MLP neurons of a small language model. Each row is named by its layer, matrix (down: output weights) and neuron, and shows model dimensions 266-329. Each number is 200 + 30 x the weight over its row's rms, rounded and kept within 0 to 999. A neuron's up and down rows have the sign that makes its largest values positive.
A block is one neuron, or neurons of one layer that tend to fire together. Before each block is what it responds to, as a language model described it from the Wikipedia text at the highest values.

Copula or occupation token right after a person's name in biographies, such as is, was, also, ceramicist, footballer, poet.
L13.down145,232,221,173,215,218,196,209,202,190,175,133,203,205,168,212,261,200,189,221,257,178,222,235,215,189,181,202,177,203,235,134,343,158,170,201,166,214,215,225,235,184,231,164,204,197,184,225,226,175,202,203,160,180,170,170,210,210,161,226,132,236,212,197,250
L13.down157,196,187,216,263,139,162,157,217,224,203,203,209,256,202,152,239,208,158,234,212,218,177,205,180,238,189,244,220,194,168,172,286,233,195,219,248,182,194,235,230,220,206,177,177,194,248,158,175,180,219,164,188,168,208,195,219,222,216,214,181,237,206,210,187
L13.down287,200,205,202,151,194,220,183,225,189,201,183,206,193,207,219,219,220,182,261,192,190,238,192,158,216,253,178,224,241,248,172,266,189,208,191,188,183,173,157,204,234,199,205,175,201,165,221,198,166,193,187,239,210,222,177,171,230,164,203,246,209,160,242,213
L13.down335,215,157,261,183,158,176,197,211,212,211,255,214,197,212,197,218,213,187,245,231,176,206,186,215,188,239,224,226,204,213,177,150,227,229,209,214,228,189,249,208,208,130,175,198,251,203,203,242,171,178,200,188,199,203,198,213,216,169,191,149,226,213,185,228
L13.down459,206,168,203,224,189,229,236,203,178,184,177,227,204,197,190,217,211,201,203,196,190,159,209,198,166,222,227,155,199,147,228,219,148,206,185,213,184,182,230,234,199,241,170,187,258,248,267,223,245,203,182,222,247,198,227,212,238,180,203,184,182,201,194,220
L13.down852,196,264,171,138,235,208,214,184,221,236,173,160,235,256,209,253,259,220,200,197,144,185,181,192,224,155,212,228,208,161,175,251,204,166,198,180,191,269,188,178,247,150,206,140,192,237,186,223,235,259,234,201,159,243,219,157,222,247,186,207,169,179,170,203
L13.down994,161,184,236,188,227,197,247,213,155,239,199,222,177,206,204,140,158,235,131,179,210,198,227,175,171,215,161,174,169,162,206,216,193,156,217,179,187,197,152,218,175,182,215,140,245,281,159,211,192,212,209,198,195,180,219,224,184,189,199,218,230,205,166,209
L13.down1336,197,170,155,218,244,206,224,184,186,160,197,166,198,211,172,222,172,181,233,250,130,167,222,183,206,185,248,194,218,199,192,270,175,193,179,258,207,196,180,251,192,209,195,267,224,155,197,215,218,219,155,148,187,198,179,175,147,227,175,170,189,240,159,246

Connective words that tie a clause to a cause, result or sequel, mostly after commas or "due", as in due to, leading to, after, making.
L7.down40,185,233,210,173,242,194,200,206,157,196,208,211,189,221,225,196,170,203,220,232,175,256,215,160,171,215,214,236,195,166,214,236,204,184,135,223,178,209,260,205,164,206,231,204,219,198,181,208,229,154,227,207,187,169,192,178,243,234,176,181,181,214,206,248

Tokens in sports career and honors text where an award, title or event follows, such as named in "was named the", years like 2001 in "won the 2001–02", and 2× in highlight lists.
L13.down165,205,177,243,236,234,223,261,211,194,222,265,209,205,191,195,176,263,187,184,166,199,198,181,162,189,196,218,211,212,222,206,212,211,138,213,240,179,159,159,138,163,226,202,170,125,183,136,215,179,202,180,178,184,191,246,226,186,206,162,214,235,127,223,224
L13.down284,175,147,193,165,213,188,174,154,172,219,163,241,189,208,244,213,220,202,164,192,238,186,196,231,196,193,143,218,194,240,187,99,172,134,163,201,161,135,203,163,220,218,227,198,180,129,216,193,210,187,170,179,198,157,217,188,244,245,160,212,221,241,196,197
L13.down299,199,183,196,151,146,249,236,214,218,175,198,209,208,210,225,230,192,173,262,162,179,213,133,206,227,199,212,187,199,245,215,69,164,202,181,201,181,189,183,191,233,201,195,172,190,217,249,211,195,174,172,215,157,193,242,210,221,200,182,186,188,220,188,215
L13.down414,200,216,184,168,207,172,195,200,202,199,208,213,208,219,184,150,203,238,214,178,177,149,176,208,210,181,188,243,215,219,197,113,261,222,201,220,157,168,234,182,191,192,272,189,231,190,231,233,204,168,207,241,196,209,163,205,275,257,187,162,239,189,210,168
L13.down449,222,198,234,179,246,222,204,202,185,217,206,198,202,182,168,215,220,174,200,207,222,119,175,186,186,227,172,188,229,174,214,234,216,171,122,145,235,166,165,202,213,163,142,219,186,195,193,173,235,223,225,233,210,227,194,201,228,217,215,207,252,249,183,214
L13.down668,233,210,225,245,187,209,206,131,227,182,211,180,209,256,181,201,199,245,224,222,245,194,129,143,210,227,177,208,174,211,223,287,189,198,207,167,209,232,224,188,228,239,199,207,165,144,236,168,209,235,174,192,189,190,302,216,204,211,215,225,165,188,228,199
L13.down751,214,198,215,234,136,172,211,169,196,228,200,163,194,208,225,176,170,169,235,201,235,239,145,222,187,200,205,172,166,236,222,248,241,254,131,205,229,164,172,218,265,194,203,244,218,230,204,220,173,189,208,191,232,201,256,256,177,221,193,203,240,155,143,177
L13.down1233,174,182,146,193,127,168,236,190,170,266,234,232,199,259,174,240,218,209,194,205,244,213,201,243,195,226,195,190,187,180,157,99,203,144,176,200,211,227,219,225,185,243,222,209,220,180,202,229,231,205,186,185,239,223,147,211,208,182,203,155,195,174,157,145

Words marking rank, seniority or leading position, mostly before a name or "of", such as senior, president, King, lead, Governor, Bachelor.
L2.down575,252,231,175,214,171,218,204,181,212,187,160,159,181,172,235,154,124,230,208,184,233,242,201,255,162,164,179,105,191,208,182,240,192,236,232,196,206,253,213,193,189,212,160,201,186,178,240,225,189,258,212,223,232,190,165,195,235,216,184,212,264,222,197,180
L2.down613,185,170,204,144,192,192,240,267,174,237,209,202,210,271,231,198,163,172,201,218,200,197,165,226,181,263,260,176,190,250,133,231,213,208,234,166,176,191,175,124,239,198,170,186,172,208,228,176,207,248,185,148,224,190,201,217,229,148,205,199,203,207,219,171
L2.down725,224,165,220,220,182,189,237,191,196,266,184,206,183,217,197,201,157,250,203,205,220,185,174,190,170,233,225,230,244,200,194,290,204,180,224,146,235,170,219,228,237,216,153,204,253,168,250,275,191,199,198,214,230,199,222,203,214,179,188,231,254,253,180,228
L2.down734,208,251,209,262,204,214,195,206,240,239,207,201,220,161,221,196,167,212,209,194,206,196,169,193,203,239,192,216,242,210,180,274,223,162,163,142,235,199,223,176,297,250,209,153,215,196,250,216,230,150,188,173,156,174,235,180,258,198,160,186,223,220,208,220
L2.down809,194,146,205,223,224,230,229,178,195,230,197,169,222,221,221,185,176,192,204,177,198,227,198,158,195,198,215,172,214,242,187,219,174,184,203,200,248,212,198,191,178,194,204,222,268,195,164,220,198,250,193,130,205,138,208,199,216,146,191,181,209,237,210,199
L2.down1043,230,166,270,194,201,195,183,222,253,237,178,224,210,268,195,238,171,209,232,163,228,200,160,221,153,196,231,223,169,205,214,227,214,194,231,174,198,199,192,201,240,214,200,201,207,152,234,206,244,196,215,129,234,174,211,228,248,176,190,218,222,250,156,202
L2.down1051,207,137,214,272,193,221,245,199,198,265,186,226,193,217,213,230,181,241,203,187,217,186,195,178,159,239,213,214,218,229,195,305,198,185,227,128,251,173,217,234,215,237,156,208,229,178,217,276,213,207,221,195,229,178,233,208,201,179,184,222,269,201,157,219
L2.down1100,204,179,165,153,184,258,202,139,193,179,169,227,213,199,188,217,211,154,195,172,183,209,169,166,219,153,146,189,163,210,209,213,216,219,249,260,232,245,233,222,156,187,183,207,157,217,171,159,184,238,199,176,222,114,217,148,218,168,158,165,248,191,207,175

The first token of a capitalized word, mostly given names (Art, Colin, Max) or word starts like Art-icle or Max-imum, following table pipes, dashes or commas in lists.
L7.down362,225,245,249,183,230,186,185,188,202,160,222,206,198,203,183,126,184,194,233,201,134,230,215,233,228,213,205,199,178,186,210,136,161,183,215,189,190,138,218,254,229,177,187,196,154,216,190,213,227,190,216,221,160,185,267,166,208,187,212,171,192,169,191,201

Middle tokens of multiword proper names and set phrases, mostly "of" or "for" after heads like Ministry, Centres, Foundation, Certificate, as in Ministry of, Heart of; also World War, in return for.
L7.down1050,179,192,182,166,215,229,230,196,194,182,217,157,195,193,201,186,161,160,183,169,197,221,236,196,235,210,187,211,265,216,190,267,174,164,185,167,234,217,222,183,189,170,199,196,237,180,186,192,203,156,195,203,218,222,199,197,202,219,172,246,186,244,197,173

Mostly "of" right after Institute, Department, Minister or Court in formal names (Institute of Technology), plus "total of", "age of", and colons in infobox fields.
L2.down19,152,206,182,178,155,225,202,241,233,213,204,226,184,168,235,172,194,240,167,229,251,185,269,188,172,200,172,167,189,185,235,177,227,195,225,219,134,205,227,200,261,201,212,225,201,192,233,245,201,189,144,162,149,204,243,151,176,166,213,204,146,200,196,218
L2.down252,204,155,180,265,189,206,240,188,215,225,221,220,214,193,230,186,218,214,191,223,242,159,175,203,225,158,215,160,165,255,183,225,212,204,233,214,253,233,182,182,154,169,180,242,200,216,228,208,183,181,186,215,192,185,184,239,158,195,236,273,167,162,184,195
L2.down318,239,215,191,220,229,147,218,177,221,231,230,223,196,162,143,201,178,182,217,137,201,236,218,251,197,174,211,194,240,171,146,207,212,220,232,163,200,226,206,197,198,188,221,166,176,209,188,241,134,185,221,148,197,271,233,181,176,235,166,188,234,197,222,221
L2.down905,184,192,215,206,191,194,145,226,193,203,215,200,202,218,156,178,213,179,212,213,164,230,237,198,186,175,168,183,165,200,201,203,234,199,216,215,224,228,134,193,222,206,186,159,172,164,273,240,213,128,221,142,201,240,217,155,233,190,158,219,140,174,188,244
L2.down994,159,235,187,166,204,192,209,191,213,183,195,227,183,184,155,216,218,191,193,235,200,225,224,184,248,180,198,217,163,198,149,208,242,188,240,223,204,180,263,200,231,216,193,206,224,181,248,210,215,144,212,189,220,169,258,239,177,237,234,248,209,199,189,128
L2.down1215,204,157,222,190,210,175,166,231,177,178,257,241,247,177,169,221,217,165,165,230,236,195,248,210,189,171,193,196,188,161,137,227,190,225,203,205,217,167,236,188,203,183,244,246,162,162,218,158,234,223,249,118,194,213,171,197,219,210,255,211,181,182,249,187
L2.down1263,194,202,185,231,184,226,200,199,231,260,228,211,238,166,221,207,205,184,198,251,234,251,186,171,192,247,244,161,241,157,196,198,204,207,231,194,221,198,216,185,206,165,211,174,211,165,162,183,240,187,259,208,174,212,233,228,233,196,189,198,227,145,229,213
L2.down1287,224,264,209,220,191,194,226,221,189,223,212,238,266,192,158,153,178,242,222,207,172,209,211,226,228,230,228,230,157,208,247,172,178,191,251,175,187,170,196,162,172,243,174,152,181,183,155,153,298,197,198,227,184,158,166,182,170,181,294,217,175,222,137,200

Final word pieces or whole words of job titles and roles for people, such as Ald-erman, colon-el, Ambass-ador, priest, mayor, lawyer, often before names or "of"; weaker on other word endings (concess-ions, Port-al).
L7.down1228,232,225,174,177,194,197,231,213,170,193,191,185,232,200,178,215,187,188,241,185,223,246,120,208,201,157,201,232,192,179,213,244,187,231,173,216,246,191,208,261,208,182,206,219,189,224,199,247,231,174,222,221,219,197,219,189,201,203,211,269,230,215,196,254

Prepositions fixed by the preceding word (aimed at, dismissed from, charged with), colons after infobox labels (Genus:, Born:), and the parenthesis after a biography subject's name.
L2.down51,222,162,229,206,166,192,228,145,206,196,244,223,168,149,214,223,142,209,212,241,237,166,226,156,223,215,174,210,157,184,213,192,217,187,188,208,179,221,188,175,214,249,200,174,202,206,202,169,191,215,198,182,189,233,212,156,200,203,145,194,181,255,217,209
L2.down161,214,185,224,214,244,177,198,199,216,217,227,247,232,211,196,134,218,197,178,236,219,205,221,207,174,274,179,170,160,238,160,225,216,176,216,183,224,196,225,140,200,165,173,174,243,179,233,167,174,180,186,158,232,164,216,196,218,186,264,179,206,179,166,215
L2.down211,174,162,194,244,206,194,190,192,221,231,184,257,200,228,187,224,215,179,224,180,217,200,196,226,210,200,204,198,212,227,189,274,191,218,250,232,212,137,176,216,198,211,134,210,193,197,210,254,209,186,235,193,220,194,203,200,219,214,203,235,244,181,168,238
L2.down259,150,154,199,203,249,223,136,257,196,246,201,205,232,260,225,169,190,257,243,218,255,203,148,175,183,205,253,197,196,215,157,176,147,214,187,248,224,177,183,183,154,178,175,200,162,193,199,220,211,180,205,231,181,218,197,225,239,243,204,200,255,206,269,178
L2.down358,231,228,165,231,201,261,171,259,164,201,203,186,208,169,232,220,221,173,253,214,247,229,227,176,217,230,253,175,157,174,250,183,232,208,187,222,128,216,207,216,242,226,166,166,220,214,213,198,181,194,203,209,225,154,202,238,192,221,194,242,183,194,183,218
L2.down633,195,242,183,247,198,185,236,213,194,195,196,213,195,232,208,185,251,209,164,182,204,172,184,193,221,181,160,232,227,141,182,205,235,196,219,144,224,171,179,212,225,179,207,155,247,212,171,171,216,199,153,206,220,191,248,184,164,187,230,217,197,180,228,184
L2.down672,205,188,202,170,153,230,198,221,133,197,199,190,186,207,194,170,177,229,210,191,202,216,140,189,208,232,240,188,195,212,171,105,194,215,161,173,231,162,193,174,190,223,212,174,230,241,252,223,215,218,202,223,223,175,198,199,213,197,197,209,234,194,204,162
L2.down967,201,209,188,253,157,151,249,192,219,210,185,254,185,222,217,160,195,220,186,201,237,158,152,186,241,188,151,217,181,169,193,167,205,182,212,147,233,136,204,251,207,149,167,180,189,191,207,219,203,160,218,204,252,210,188,215,193,202,181,218,182,206,173,150

First word-piece of a personal first name or proper noun, often after table pipes or "by", e.g. Christ(ie's), Michael, Jean.
L2.down100,202,176,218,259,194,175,198,191,208,161,209,243,252,164,189,182,210,167,255,251,201,270,193,231,199,211,173,179,211,185,176,90,240,167,164,227,200,120,208,237,217,184,165,165,169,150,221,191,181,170,255,239,219,219,228,250,208,208,225,270,217,196,189,248
L2.down261,209,176,227,255,207,211,204,232,200,212,206,216,204,206,243,157,164,167,194,238,183,236,181,187,222,175,211,111,208,241,165,238,236,183,200,227,200,159,170,182,224,243,182,145,230,181,221,202,181,220,188,158,222,200,210,219,212,197,238,177,246,225,210,167
L2.down360,188,196,192,238,187,228,225,211,232,211,146,249,222,213,199,189,184,218,238,180,185,174,204,205,212,219,137,174,228,173,142,89,212,157,206,232,185,158,164,223,298,204,200,171,175,177,175,242,158,211,216,212,197,192,240,200,239,209,218,248,229,218,186,238
L2.down402,216,162,245,272,206,224,163,209,187,211,220,205,193,203,258,151,197,112,221,223,189,236,204,199,196,155,205,146,172,245,199,268,225,209,201,207,184,158,169,156,196,235,180,123,193,175,217,229,196,197,210,135,190,199,205,204,197,243,221,172,208,205,142,191
L2.down835,239,158,202,277,197,222,182,178,204,229,239,161,198,186,285,175,202,142,224,259,181,213,153,237,217,186,219,167,183,262,189,250,218,196,178,168,195,142,169,176,212,259,193,175,218,195,189,220,183,212,216,154,202,220,207,245,228,253,223,213,200,208,182,165
L2.down1005,202,182,199,223,186,229,222,195,226,225,164,227,201,174,161,209,186,190,243,206,213,205,190,218,225,205,165,171,205,199,124,78,231,170,206,225,221,162,179,238,278,172,213,199,160,187,187,220,171,205,232,220,186,213,258,212,242,255,233,247,230,246,146,246
L2.down1082,180,140,203,265,187,231,177,195,194,195,177,210,145,185,197,211,238,200,192,212,203,189,198,191,202,165,181,245,211,131,168,145,204,179,131,211,227,235,173,245,168,174,141,203,224,238,226,196,184,180,188,272,218,235,250,200,255,205,207,168,201,213,154,202
L2.down1297,162,184,216,229,179,118,170,182,161,224,214,243,180,215,185,193,222,166,190,202,203,237,208,219,265,185,224,199,200,213,213,88,247,212,167,203,230,171,152,197,202,221,200,245,207,170,270,242,179,206,245,226,184,187,216,230,239,199,215,224,241,235,207,266

Mostly the word finishing set phrases in sports and biography text (total of, member of, prior to, due to, ahead of), plus un- prefixes and stat-table numbers.
L2.down90,198,196,166,240,162,151,139,205,184,159,223,208,213,214,193,178,236,205,197,178,202,165,230,191,202,161,190,224,214,158,161,86,208,154,166,185,205,228,183,236,245,181,184,176,142,183,174,226,186,176,218,200,178,182,198,270,132,184,252,187,181,198,164,222
L2.down238,202,202,193,177,221,151,192,215,225,263,151,228,200,192,185,189,275,184,234,163,105,199,195,210,179,159,248,204,174,208,242,191,158,219,225,197,260,208,207,221,193,160,196,225,162,226,188,225,281,239,194,187,184,143,204,155,206,173,231,174,209,186,150,253
L2.down264,166,249,244,252,167,122,147,166,175,205,218,270,275,262,201,187,182,185,200,210,175,199,178,205,212,184,193,250,179,227,245,164,196,200,179,162,217,245,209,184,239,198,163,173,164,222,232,182,216,222,209,203,245,200,210,248,143,256,203,189,185,181,233,214
L2.down279,173,232,164,178,152,230,202,208,201,209,230,212,184,180,262,146,205,224,211,243,157,194,210,203,217,179,206,210,201,204,210,128,229,170,209,183,204,171,201,238,216,196,222,166,209,162,215,245,172,210,263,176,241,225,230,156,228,197,174,161,189,216,195,164
L2.down568,257,213,222,188,197,190,184,199,198,199,225,170,206,253,227,179,236,182,212,243,209,165,162,161,198,215,193,156,176,220,197,206,247,184,164,221,194,271,186,213,177,178,215,194,222,158,237,133,192,122,227,152,226,227,202,175,183,194,213,219,178,199,182,167
L2.down706,204,224,126,202,129,158,207,225,221,199,179,164,249,212,215,171,164,155,192,252,215,171,211,212,225,204,179,269,216,220,207,189,165,164,178,192,257,179,201,166,155,230,166,132,239,171,164,195,206,198,241,211,226,145,261,150,209,228,181,165,153,194,150,199
L2.down1237,173,208,226,217,181,209,200,188,209,157,233,259,222,227,181,156,216,179,203,206,246,192,248,161,202,160,194,153,221,203,277,110,167,162,196,142,219,199,195,231,223,200,204,227,165,233,193,231,197,228,225,127,176,195,194,226,170,211,194,177,186,187,215,156
L2.down1279,201,186,192,208,165,211,151,196,219,150,153,230,196,194,225,244,212,235,179,217,215,227,189,173,197,209,198,227,217,184,258,186,215,245,190,226,146,185,178,207,251,211,192,191,172,229,220,213,205,230,196,228,153,211,175,207,152,106,160,195,206,227,198,229